Part of a small language model's weights: biases.
MLP neurons of a small language model. Each row is named by its layer, matrix (gate and up: input weights) and neuron, and shows model dimensions 160-223. Each number is 200 + 20 x the weight over its row's rms, rounded and kept within 0 to 999. A neuron's up and down rows have the sign that makes its largest values positive.
After each neuron's rows, "fires on" lists the tokens most often at its 100 highest values on Wikipedia text that the model never trained on.

L6.gate175,189,206,203,211,167,225,191,191,184,190,189,166,216,223,218,147,215,205,176,243,224,199,191,220,206,217,199,182,198,162,164,221,195,207,235,232,204,199,226,232,228,191,195,206,204,196,207,207,193,190,182,202,183,182,203,213,180,180,208,197,186,229,208,235
L6.up175,219,182,186,225,205,207,179,216,208,208,149,170,214,191,196,199,184,208,172,151,180,191,217,202,209,214,194,172,163,157,177,197,210,228,214,226,190,226,224,230,207,207,173,223,219,171,213,172,206,198,224,231,201,190,177,227,196,214,191,191,174,228,220,216
fires on: ".", ".\"", "\"", ")", "\".", "”"

L6.gate372,232,204,203,238,218,217,196,184,207,208,219,189,202,201,186,211,174,182,196,170,225,181,208,158,215,191,194,210,186,165,198,186,227,217,210,160,226,176,185,155,228,215,220,220,181,212,212,191,245,217,230,193,195,183,192,168,214,230,189,193,204,180,200,172
L6.up372,221,230,225,204,189,194,239,215,219,217,201,202,166,212,224,208,222,165,173,248,186,196,205,192,192,194,224,206,193,178,181,145,200,226,199,192,188,203,190,167,195,184,162,232,197,220,185,204,185,203,187,179,198,184,188,200,214,197,196,220,192,168,200,213
fires on: "iv", " t", "v", "av", "n", " R"

L4.gate735,187,180,211,191,188,194,205,206,171,206,182,169,205,221,208,185,203,233,199,199,179,211,186,210,221,195,225,195,234,206,215,197,240,193,204,205,202,213,187,204,196,232,206,206,209,184,189,205,209,181,214,187,215,204,174,180,161,189,220,171,200,178,216,166
L4.up735,165,199,217,209,238,183,218,212,179,178,171,182,253,192,251,197,177,173,173,203,209,220,206,191,254,164,207,229,236,206,192,220,226,214,218,179,186,205,186,190,170,234,199,157,221,162,215,202,206,160,209,229,223,185,183,182,215,176,198,208,254,221,167,205
fires on: "ig", " F", " M", "ill", "g"

L6.gate584,225,219,197,182,214,213,192,204,207,214,192,172,231,180,169,187,206,219,185,205,193,211,195,222,185,185,217,213,139,226,197,210,224,183,191,179,213,230,211,185,223,214,213,241,173,178,173,197,167,153,214,194,203,171,203,213,219,221,190,222,206,194,196,186
L6.up584,218,203,228,177,205,227,217,217,161,196,183,206,214,183,237,200,167,194,200,203,201,243,223,226,205,156,224,210,173,208,198,206,216,186,211,191,156,189,229,188,203,243,159,177,171,196,210,193,197,163,234,220,209,212,208,206,198,185,173,168,176,203,186,202
fires on: "l", " sl", "le", "g", " Sl", "m"

L4.gate522,171,193,183,219,204,198,181,203,183,146,206,186,190,211,215,234,145,207,243,159,193,186,189,191,209,204,201,237,210,190,216,196,231,216,212,186,195,234,194,197,195,223,195,206,186,161,166,180,183,194,162,234,197,230,193,204,186,142,211,173,204,202,211,203
L4.up522,222,164,230,197,191,202,186,186,175,185,181,180,218,200,228,180,215,197,184,210,201,219,184,196,177,176,179,205,168,185,192,214,209,215,211,218,246,186,201,203,170,226,216,174,240,193,196,206,190,198,255,198,199,252,207,189,224,192,216,177,179,200,173,231
fires on: " F", " M", " Bl", " Min", " W"

L4.gate512,220,176,160,202,208,224,201,220,181,203,216,236,182,208,198,228,201,162,210,255,186,197,177,216,159,210,201,209,223,217,195,187,190,184,227,199,198,203,197,241,174,159,220,205,163,238,176,182,222,195,193,205,193,196,189,162,206,192,205,197,195,208,194,201
L4.up512,222,221,162,214,201,218,180,211,159,189,200,185,209,212,214,195,245,197,239,205,190,200,173,201,185,191,192,202,209,165,196,188,195,197,197,211,169,201,202,193,202,171,182,220,215,193,185,184,204,186,200,207,189,211,217,211,201,175,216,163,195,223,223,204
fires on: "r", ":", " as", "'s", "A", "l"

L6.gate725,196,218,172,202,215,165,227,188,193,198,211,158,210,177,199,185,232,202,200,220,174,211,217,237,168,179,195,180,186,172,183,238,230,191,178,183,171,199,218,184,230,203,231,222,195,213,202,203,197,194,214,210,223,202,206,184,180,230,222,169,227,173,197,220
L6.up725,212,189,212,200,211,204,239,193,211,167,180,219,184,200,208,223,232,157,193,200,192,220,201,215,184,196,199,212,185,178,185,227,229,213,188,211,189,167,196,200,186,184,193,194,162,232,223,188,213,201,212,185,212,197,186,221,260,229,165,218,217,184,171,219
fires on: "c", "m", "h", "g", " def", " esc"

L6.gate73,207,161,195,207,196,192,200,180,196,202,191,194,172,185,228,234,208,183,226,190,206,217,178,193,200,212,232,214,184,198,220,201,215,174,238,176,187,226,182,229,232,212,189,170,212,208,202,195,207,214,198,189,159,200,212,189,226,182,219,235,202,194,183,176
L6.up73,225,101,206,217,227,212,209,187,170,214,178,198,194,234,195,179,182,178,187,222,188,181,185,207,226,191,205,195,167,209,218,162,192,175,191,191,162,210,213,203,214,189,204,209,197,186,196,214,199,200,232,204,196,169,179,201,190,205,212,191,186,197,205,192
fires on: "s", "en", "ic", ")", "y", ","

L6.gate603,169,186,217,175,201,210,194,184,199,220,200,188,182,195,195,194,205,223,223,194,227,203,200,206,200,201,176,246,179,203,190,183,162,219,207,186,200,187,169,225,185,193,192,188,225,220,172,200,202,205,211,191,198,175,194,207,208,201,208,229,235,184,201,196
L6.up603,238,229,223,221,188,212,191,240,214,198,190,240,187,197,233,165,210,212,197,218,209,191,166,179,215,188,154,185,185,198,148,187,184,226,231,210,220,195,180,186,181,214,193,195,189,191,207,222,205,255,185,187,227,189,196,197,208,212,195,211,175,178,173,229
fires on: "un", " it", "i", "-", "in"

L6.gate804,228,196,207,209,184,194,195,209,188,203,208,186,231,213,202,203,201,171,208,208,157,202,180,202,216,156,210,182,190,206,198,186,192,226,218,208,215,199,183,204,203,204,195,179,227,224,183,212,203,197,181,169,222,200,175,189,155,169,205,213,189,216,205,174
L6.up804,215,187,190,229,194,197,213,171,202,198,187,175,169,176,188,219,199,157,169,166,162,200,217,181,177,179,236,199,180,193,227,197,170,217,227,208,186,227,202,173,227,173,222,205,223,190,189,198,201,194,222,201,202,165,183,206,164,189,169,229,216,182,180,170
fires on: " and", " their", " whose", " Other", "rack"

L6.gate483,199,200,187,222,219,184,195,175,192,163,185,179,183,193,205,211,168,185,214,242,215,176,205,224,214,183,204,221,226,228,197,186,180,156,180,216,178,185,187,243,230,223,204,182,208,229,191,191,183,190,181,206,159,218,226,233,184,208,227,217,207,188,203,203
L6.up483,217,202,174,190,209,195,189,183,180,233,211,142,196,158,220,172,233,210,242,189,212,190,193,187,162,204,217,189,167,214,223,183,205,200,202,196,201,197,163,213,216,212,222,198,199,202,231,202,168,202,220,196,213,214,237,203,228,229,209,194,191,201,189,213
fires on: " as", " or", " and", "l", " under", "est"

L4.gate137,178,191,203,238,219,183,216,205,176,182,222,210,226,166,188,224,214,217,234,177,189,232,217,196,166,212,209,199,219,211,180,199,182,170,190,220,208,223,211,226,237,188,194,235,183,181,218,204,195,171,219,194,238,194,230,197,193,180,224,148,176,182,199,188
L4.up137,194,167,215,200,208,217,221,187,214,196,221,221,200,193,191,192,215,181,221,211,198,196,204,221,213,191,211,196,237,204,221,186,167,218,225,178,179,214,206,219,205,179,192,222,241,228,205,192,195,198,220,194,190,162,169,211,190,200,210,213,211,216,182,198
fires on: "\n", " |", ":", "9,"

L6.gate1010,196,235,214,197,221,196,200,202,194,187,220,229,208,184,196,190,225,184,196,232,165,207,186,176,226,174,194,195,208,196,167,215,176,203,173,198,262,230,203,187,207,196,193,158,266,173,218,183,186,219,212,184,195,160,201,186,199,207,192,238,185,196,193,183
L6.up1010,171,258,207,178,193,212,220,183,204,186,221,204,192,208,225,222,227,203,192,208,203,211,191,205,158,205,176,218,227,206,203,212,178,154,223,176,231,202,209,235,184,218,185,207,209,200,228,226,173,176,181,236,209,193,207,159,226,197,202,193,208,241,151,191
fires on: "|", " in", " of", ":", " United"

L4.gate199,189,191,180,180,202,204,214,244,177,199,182,206,191,200,200,222,188,187,202,187,182,138,190,192,173,173,187,190,250,182,213,207,190,172,160,190,193,218,262,226,197,212,221,219,218,206,226,205,223,186,204,218,193,188,223,203,223,212,254,185,212,183,196,198
L4.up199,214,200,209,217,214,188,190,225,177,222,215,212,257,202,181,214,171,210,188,171,168,155,197,191,182,177,205,168,174,225,206,194,220,203,206,245,206,193,250,212,233,212,180,211,172,219,173,176,241,215,211,217,209,169,191,199,183,183,222,172,208,149,195,204
fires on: " in", " \"", "ing", "'s", " the", ":"

L4.gate523,164,184,219,218,229,194,219,205,222,160,201,188,179,186,220,170,184,170,177,184,221,235,197,197,194,192,219,224,196,236,220,217,234,229,183,181,207,229,180,205,207,211,184,171,214,206,148,206,177,230,195,192,198,187,196,200,187,207,237,192,207,215,163,233
L4.up523,163,181,206,184,225,202,189,192,184,170,205,201,150,186,205,163,184,207,222,179,181,194,193,197,184,205,172,191,171,170,183,214,212,199,217,178,235,213,197,175,163,220,180,192,196,212,190,202,218,229,194,222,202,200,238,205,206,186,219,186,219,227,213,224
fires on: "-"

L6.gate806,179,186,214,248,172,161,249,172,206,201,204,209,195,162,206,241,192,188,203,179,226,201,182,162,188,218,189,235,184,187,199,207,162,196,191,189,181,169,220,186,195,210,185,212,215,222,213,180,194,218,185,209,206,207,222,212,203,201,210,207,214,200,173,251
L6.up806,188,179,216,180,197,198,182,171,193,207,229,209,188,195,197,176,177,201,166,210,194,153,179,181,183,212,180,187,231,208,224,197,197,185,201,216,207,218,216,166,198,210,216,233,198,234,214,210,157,219,171,229,211,229,184,235,184,186,242,189,196,193,202,213
fires on: "7", "′", "8", "6", "0", "9"

L4.gate253,242,161,235,183,205,200,200,200,196,161,226,211,174,217,224,173,197,227,199,208,219,172,209,219,187,192,200,196,171,237,193,179,195,191,229,221,222,160,212,206,172,211,180,193,208,197,223,186,195,193,231,176,179,239,239,186,185,217,197,189,199,187,238,200
L4.up253,197,169,201,186,216,184,200,185,205,168,217,230,264,206,204,169,206,189,199,241,259,213,222,212,217,169,204,237,175,221,208,191,191,192,192,183,195,220,160,182,207,223,183,214,172,220,204,171,196,191,199,188,196,185,201,194,198,232,204,204,188,158,172,190
fires on: ",", "e,", "ge,", " al", ":"

L4.gate404,192,187,220,229,171,182,208,203,217,194,210,187,160,217,219,209,188,197,172,210,193,173,198,212,195,172,209,152,201,215,223,174,197,165,212,199,201,190,221,186,195,196,201,217,209,186,214,218,161,195,211,227,219,217,197,191,248,182,195,212,192,208,189,177
L4.up404,193,220,218,207,218,234,194,184,186,194,187,218,162,213,196,181,238,203,176,202,173,192,203,196,210,181,168,234,172,222,215,206,172,195,185,198,196,202,216,231,198,186,209,181,231,222,195,221,183,211,199,213,195,193,202,218,198,203,228,178,203,219,238,218
fires on: "qu", "c", "int", "at", "ition", "h"

L6.gate537,177,228,203,186,194,190,218,239,191,230,226,233,224,238,153,196,188,196,203,205,174,193,166,198,215,167,182,216,219,183,198,177,194,184,210,190,214,208,191,174,186,191,182,192,186,191,143,204,214,183,213,200,227,174,187,220,220,195,202,221,186,190,164,210
L6.up537,218,189,233,219,190,174,244,189,220,172,205,174,230,212,186,150,178,218,234,172,218,210,168,208,237,193,157,189,219,206,224,178,186,174,224,181,215,199,183,190,157,205,210,161,200,167,202,183,190,164,215,231,242,185,190,189,198,188,212,213,207,192,186,216
fires on: " L"

L4.gate775,198,187,219,219,199,213,219,217,193,203,215,205,188,185,218,199,176,209,230,162,181,229,199,210,184,215,217,193,204,179,212,212,212,217,191,201,185,187,217,202,219,213,199,204,215,181,212,196,188,205,185,250,163,197,237,216,208,179,233,192,194,190,209,191
L4.up775,172,233,167,223,228,210,193,162,182,172,210,191,143,235,237,156,223,235,184,184,179,186,195,179,190,225,193,229,191,163,207,172,217,206,233,196,204,209,209,194,195,169,197,212,203,173,207,221,166,209,182,191,207,206,208,206,189,195,220,195,223,210,209,194
fires on: "-", " +", " help", " +1", " helped"

L4.gate300,189,218,171,168,212,183,221,206,229,207,228,222,216,181,211,223,176,204,197,192,202,195,226,189,218,197,186,208,219,215,181,231,180,193,212,184,215,211,205,211,247,196,190,205,205,183,180,213,187,199,192,219,201,158,199,194,187,160,194,206,156,200,199,195
L4.up300,218,197,169,218,191,171,180,181,206,193,178,227,224,211,200,188,183,172,195,181,208,208,201,210,217,185,199,189,229,191,188,229,160,197,210,176,185,195,222,235,197,200,184,191,212,225,202,209,187,198,204,200,212,193,199,225,176,204,180,184,197,185,176,161
fires on: "ing", "ate", " to", "ising", "ating", "ure"

L6.gate481,207,224,213,182,213,215,206,193,187,192,214,225,162,207,207,203,202,221,177,198,190,214,187,178,239,220,178,202,178,191,181,218,186,199,191,212,219,220,177,206,245,229,176,219,207,161,173,212,198,191,211,154,191,221,217,203,221,201,201,182,224,200,218,182
L6.up481,214,228,188,230,207,188,206,204,182,219,132,219,214,202,195,170,181,189,208,199,217,166,215,222,248,219,178,228,202,193,186,237,244,202,203,220,213,190,195,213,230,214,199,187,221,234,209,220,248,194,188,206,219,187,212,172,200,216,204,207,181,164,232,186
fires on: " |", "ri"

L4.gate535,187,169,203,222,196,211,183,204,223,191,172,183,246,179,221,170,216,193,201,211,192,199,208,208,200,158,198,201,172,218,175,227,177,215,201,185,198,176,216,212,181,192,185,191,206,228,192,198,206,164,231,172,173,178,153,218,204,183,211,219,217,192,171,231
L4.up535,221,177,185,216,191,215,180,233,215,153,190,199,173,202,214,167,218,165,228,184,178,218,232,209,159,203,172,188,172,171,173,199,204,182,181,247,186,209,189,215,193,196,195,194,205,217,201,168,231,217,211,163,182,160,173,225,217,178,184,192,239,222,164,237
fires on: ".", "\"", "enc", ")", "er"

L6.gate658,208,174,172,201,216,205,198,165,217,219,210,178,222,189,175,173,173,200,185,197,192,201,240,192,205,200,204,188,166,205,241,217,245,200,174,216,148,212,182,178,198,228,199,232,210,192,187,187,253,216,235,203,225,182,198,189,220,177,226,181,212,176,192,188
L6.up658,214,200,189,209,210,217,215,224,158,202,173,185,214,206,196,183,198,187,213,154,201,195,176,199,187,207,202,155,211,179,183,215,217,215,209,224,181,163,176,246,191,180,182,168,236,227,231,207,213,183,186,199,215,213,187,214,199,233,210,255,223,178,192,232
fires on: " and", " &", ",", "."

L4.gate323,191,214,176,186,182,214,197,211,210,185,186,209,228,228,227,246,201,175,183,211,177,166,193,195,196,223,217,203,203,188,243,184,171,171,205,233,226,192,225,186,186,178,224,208,191,198,239,176,181,188,252,231,218,196,181,199,197,228,223,221,211,179,200,183
L4.up323,186,183,176,220,192,197,214,162,243,147,201,222,157,235,190,198,215,213,203,203,218,181,174,168,175,167,211,196,187,240,187,196,217,201,176,223,204,197,161,218,182,197,205,257,193,233,172,179,239,184,195,208,205,238,174,197,188,199,189,203,200,193,199,228
fires on: " in", " on", " along", "ate", " performed", " such"

L4.gate310,245,184,182,178,206,196,229,192,230,182,202,227,185,192,195,202,201,215,206,198,219,198,199,173,216,188,189,167,195,217,171,164,197,215,205,213,246,169,212,211,156,239,215,198,198,207,186,237,199,194,190,199,218,187,191,190,166,176,237,237,227,176,197,223
L4.up310,246,213,247,208,219,206,195,228,225,235,197,194,148,200,204,201,224,209,177,218,233,191,205,184,220,189,179,217,186,173,193,204,202,216,184,206,208,205,186,186,179,208,233,214,190,196,206,212,208,206,188,207,202,199,188,165,204,162,220,195,190,207,180,228
fires on: " /", " |", " –", " (loan)"

L6.gate317,219,200,218,232,224,218,188,187,171,204,206,215,182,208,249,202,181,185,193,212,179,188,215,194,217,185,195,183,183,176,201,206,176,171,220,179,175,215,212,202,165,190,208,185,185,189,196,182,174,204,240,210,216,163,211,193,217,203,186,204,175,215,208,203
L6.up317,268,200,241,204,195,220,237,213,194,179,199,210,198,205,182,199,197,186,202,206,204,236,222,201,190,180,200,190,190,202,190,210,187,162,183,200,183,223,190,167,209,216,174,182,176,204,199,187,175,199,188,216,222,197,231,223,207,242,186,168,183,237,226,226
fires on: "c", "h", " well", " off", "or"

L4.gate362,224,215,192,241,196,193,223,168,210,219,197,212,199,223,180,182,199,181,227,204,201,189,240,218,175,175,203,190,212,182,229,217,206,223,201,211,227,161,198,216,223,166,186,247,226,181,201,169,220,194,209,228,169,176,199,211,172,171,191,197,217,189,185,192
L4.up362,228,209,184,191,185,213,189,228,217,203,210,213,219,208,204,188,187,193,182,165,209,192,212,212,186,185,197,196,194,204,229,200,222,234,207,221,215,215,192,189,196,214,174,166,205,212,162,202,194,215,204,204,173,208,209,168,205,207,190,236,249,191,199,185
fires on: " |", "f"

L6.gate233,210,225,206,220,209,214,201,212,191,237,215,165,176,211,207,203,174,183,210,230,218,190,206,208,157,200,204,222,183,209,195,201,237,189,192,202,191,182,168,170,195,183,230,187,178,202,183,233,215,172,161,187,160,204,204,171,206,147,184,238,203,189,209,200
L6.up233,220,242,224,193,186,183,216,211,193,200,216,177,186,212,210,208,205,205,182,217,185,199,210,160,163,206,225,212,205,198,202,190,189,231,192,200,178,209,188,188,183,215,199,170,211,216,207,221,209,203,176,155,224,217,181,171,207,178,193,156,207,189,237,216
fires on: " Y", " be", "e", " so"

L4.gate319,234,209,177,210,233,225,184,232,188,242,211,180,174,194,178,213,199,192,183,234,220,195,172,192,192,211,244,232,190,222,201,179,215,201,196,192,216,212,219,201,192,168,227,188,192,171,203,204,144,185,210,178,185,206,197,194,185,183,233,195,226,218,189,182
L4.up319,219,229,196,235,184,198,223,214,236,226,184,199,209,242,209,195,231,187,183,221,205,197,260,220,192,173,221,191,187,213,185,178,178,213,205,206,212,205,160,190,194,164,210,213,155,196,176,235,217,210,172,217,183,182,179,220,215,226,150,200,215,190,192,226
fires on: " and", "t", "n", "v"

L4.gate120,217,194,207,212,209,235,200,199,169,229,192,190,204,182,176,188,152,200,177,182,196,211,156,182,204,192,207,190,155,209,200,190,203,181,203,205,193,226,208,210,174,203,169,208,214,189,204,180,218,213,215,233,192,205,195,189,212,195,206,235,204,197,202,233
L4.up120,194,175,178,221,197,208,174,155,236,209,225,206,179,208,212,228,226,164,193,161,207,222,221,191,206,218,223,174,172,211,221,197,202,211,215,228,212,146,205,225,184,198,189,191,210,231,219,197,203,233,183,220,181,198,220,200,217,241,226,230,249,159,202,206
fires on: "s,", ";", " as", ",", "es,", " and"

L4.gate546,171,213,218,225,168,234,225,199,178,207,204,173,205,190,212,219,200,219,185,218,173,212,180,203,260,183,214,160,202,232,204,211,184,182,176,198,222,201,181,187,205,195,159,237,208,182,196,194,220,190,198,197,190,209,181,201,212,221,221,198,187,206,220,189
L4.up546,201,213,225,248,188,220,182,203,229,206,175,221,204,188,209,198,213,213,224,193,189,188,164,192,229,185,168,197,196,143,235,209,200,188,171,207,190,204,171,193,205,235,190,203,183,144,240,211,211,214,184,189,199,188,182,190,179,188,214,175,181,198,175,197
fires on: " |", "|"

L4.gate202,218,157,196,183,200,225,187,224,245,160,180,213,210,190,196,256,198,217,217,207,182,215,189,210,192,218,222,191,209,223,208,208,222,212,216,196,257,197,167,217,203,216,187,213,188,190,181,223,283,203,217,189,194,217,190,198,210,180,230,206,167,203,191,198
L4.up202,198,174,240,192,205,215,189,206,189,184,182,242,201,192,177,217,179,194,219,206,183,209,201,186,203,210,225,225,192,186,207,198,200,193,200,208,215,208,207,207,220,204,178,204,194,178,253,206,215,170,177,165,207,214,195,196,235,180,208,174,192,205,203,194
fires on: "ing", "s", "ure", "y", "age", "ment"

L4.gate34,212,229,229,190,173,183,211,206,195,218,178,158,167,229,215,214,200,216,195,216,208,253,175,199,205,183,151,183,174,235,184,170,200,219,183,165,178,162,182,162,218,206,183,197,196,223,160,182,221,186,214,202,226,208,169,198,159,184,224,200,170,223,201,211
L4.up34,182,202,189,167,199,170,173,212,250,249,191,193,203,191,215,188,196,211,186,186,195,203,206,210,209,199,190,211,210,185,178,182,196,220,181,247,173,189,199,175,229,191,183,197,204,173,203,191,234,197,225,197,224,197,202,214,182,183,221,199,202,246,231,197
fires on: " be", " of", " |", " being", " one", " was"

L6.gate273,187,176,193,195,202,197,189,203,171,195,175,248,204,187,204,217,207,196,151,168,194,222,175,226,217,172,237,187,191,205,225,223,209,188,219,204,232,180,200,199,168,187,209,200,231,207,199,187,196,196,213,188,194,217,215,203,197,139,175,196,192,196,203,201
L6.up273,182,159,199,219,218,192,197,219,202,217,196,225,220,206,197,215,190,198,187,188,182,188,172,164,203,201,201,182,199,171,212,173,180,199,187,241,202,179,197,205,214,218,196,148,222,223,212,196,180,227,207,196,202,180,198,223,168,208,213,227,194,198,201,196
fires on: " of", "ing", " –", " that", " the", " as"

L4.gate865,230,198,237,199,223,206,187,166,205,181,201,182,219,194,170,188,224,154,222,215,192,174,222,217,211,189,224,178,202,200,210,175,250,244,192,204,204,174,201,221,205,205,173,199,179,172,201,190,191,196,225,218,196,233,225,184,194,181,241,206,216,230,195,234
L4.up865,179,203,217,228,185,220,205,222,160,160,206,223,194,156,194,193,242,237,192,205,195,183,195,176,243,176,178,168,223,190,194,197,219,249,171,170,216,234,187,249,210,198,189,171,177,177,206,166,189,202,173,189,205,200,200,220,197,199,242,172,183,202,215,205
fires on: " se", " ad", " r", " fe", " tre", " Ad"

L6.gate923,190,225,191,186,169,193,203,184,240,229,210,188,169,216,188,220,206,157,177,186,194,220,227,180,196,196,183,194,177,229,216,207,182,204,220,196,239,182,204,208,195,201,216,215,180,211,217,221,203,177,204,243,180,190,210,161,222,208,177,244,229,176,201,193
L6.up923,211,234,191,181,217,195,234,201,230,217,200,206,206,159,218,203,173,211,175,219,211,191,197,176,171,177,157,209,165,211,208,194,184,207,203,191,203,186,182,241,212,227,244,238,208,204,198,221,194,186,217,208,211,190,205,197,220,201,169,206,226,209,159,229
fires on: " |", "-", "b", "g", " app", ";"

L4.gate340,168,221,211,227,178,206,209,219,207,166,196,231,211,193,209,200,214,197,234,179,164,186,227,202,209,153,209,170,227,198,178,190,208,200,197,180,190,182,185,197,202,190,189,188,226,208,226,182,183,206,224,190,206,187,212,180,188,182,207,191,199,240,205,191
L4.up340,189,172,202,201,180,218,208,196,189,202,208,185,187,202,161,201,176,192,206,202,186,216,201,251,189,202,218,244,205,237,191,191,222,209,221,235,204,210,202,186,194,210,215,200,211,214,206,180,177,217,191,176,189,223,186,193,230,233,203,174,206,155,163,209
fires on: " E", " Ind", "qu", " St", " sp"

L4.gate348,202,194,207,190,193,212,177,198,208,192,217,196,199,175,199,174,174,159,212,176,191,217,222,211,193,204,203,191,178,208,220,237,184,225,150,196,193,220,182,212,204,226,190,194,213,189,204,201,190,208,153,188,248,208,238,189,198,189,192,189,197,217,217,172
L4.up348,232,212,193,222,188,221,198,201,207,223,194,199,210,229,169,189,206,192,236,187,172,180,170,171,208,211,168,205,192,184,221,184,184,195,215,192,169,163,199,239,188,211,167,219,213,177,177,188,216,205,205,186,201,205,226,196,171,190,188,187,219,211,206,196
fires on: "ed", "od", " back", " rel", "c", " out"

L6.gate399,202,217,199,196,190,207,146,198,158,181,222,221,263,205,187,207,202,175,192,198,193,179,180,192,193,173,204,191,221,209,196,234,189,208,221,170,212,190,202,222,208,208,204,230,200,213,196,189,217,205,235,208,200,193,243,202,171,195,167,200,236,194,211,169
L6.up399,205,198,246,192,219,220,188,225,179,194,202,190,211,220,186,195,176,169,202,205,191,206,190,197,184,215,168,204,185,188,195,186,172,188,145,223,196,222,186,225,237,233,199,227,199,231,178,170,208,219,249,187,202,221,197,169,192,197,210,195,221,214,204,200
fires on: " in", " of", " on", " the", " June"

L4.gate969,226,211,218,187,179,179,196,199,212,202,204,189,216,202,209,191,207,232,181,202,196,183,161,193,222,182,223,187,153,231,187,189,216,209,211,252,254,213,208,183,190,237,170,192,218,216,186,213,189,198,186,210,183,222,178,208,188,179,185,224,183,190,190,231
L4.up969,210,190,241,205,218,209,225,226,215,234,172,217,177,185,213,194,223,199,203,214,222,161,198,195,190,202,205,182,186,184,169,191,211,210,206,215,215,210,175,164,195,219,218,166,203,224,190,239,225,253,170,215,198,214,252,190,193,193,160,219,209,217,208,177
fires on: " |"

L6.gate424,199,186,187,207,194,225,258,194,231,174,205,207,207,225,229,169,233,225,182,187,207,209,205,164,213,226,202,203,182,201,213,205,211,210,210,187,178,163,202,214,170,213,191,247,217,229,208,199,217,174,197,215,187,207,227,168,187,179,233,201,226,191,216,198
L6.up424,215,209,194,198,213,196,198,216,241,212,204,193,193,196,216,214,157,187,181,231,253,218,210,200,217,155,193,176,200,194,204,186,237,155,188,226,191,182,209,208,209,224,198,195,189,221,193,230,223,205,224,182,202,207,201,158,204,232,175,199,249,210,195,196
fires on: " |", ","

L4.gate378,181,218,168,194,195,202,192,192,208,230,229,192,119,225,156,191,217,205,215,198,188,185,218,236,208,199,230,165,222,185,214,203,228,160,176,208,220,184,185,215,194,194,181,215,206,185,200,199,199,165,189,188,229,209,219,202,237,229,207,189,201,191,225,198
L4.up378,203,169,228,202,193,173,204,173,184,240,230,188,202,214,183,207,243,186,193,196,182,195,223,201,194,208,225,191,198,190,217,216,256,219,184,149,207,185,184,211,206,205,222,194,192,209,196,181,217,214,195,223,204,170,198,197,228,224,203,197,188,204,205,195
fires on: " sc", " Sc", "c", "sc", " beh", " esc"

L4.gate365,202,206,161,190,227,191,232,196,167,179,189,204,206,183,216,211,210,181,246,216,199,176,161,212,230,230,246,199,207,187,198,212,201,197,217,225,208,208,185,211,184,206,221,187,212,221,219,217,195,195,193,192,216,210,187,197,211,183,211,179,234,151,191,206
L4.up365,233,221,174,181,215,198,213,186,212,177,220,236,214,158,209,205,229,156,219,183,220,188,188,184,193,200,181,190,192,165,209,207,236,201,200,215,186,201,215,203,189,216,174,203,191,174,224,193,192,219,204,194,239,179,234,196,206,207,233,210,197,206,185,196
fires on: "\n", "-", " as"

L4.gate814,234,187,198,202,199,206,165,178,195,198,196,211,215,195,211,199,185,164,245,195,130,196,200,225,175,182,227,220,205,190,158,220,218,192,218,213,255,175,200,228,214,208,174,216,215,157,188,176,220,231,188,189,171,210,229,241,225,181,185,174,188,221,184,179
L4.up814,216,232,218,232,228,192,210,194,190,231,229,219,172,185,161,193,222,203,242,168,197,195,205,188,166,234,217,200,174,189,168,173,225,171,200,210,214,176,182,211,189,177,192,204,224,212,223,189,214,207,200,189,203,195,235,214,201,187,201,174,202,176,195,197
fires on: "est", "ent", "ant", "al", "l", "ay"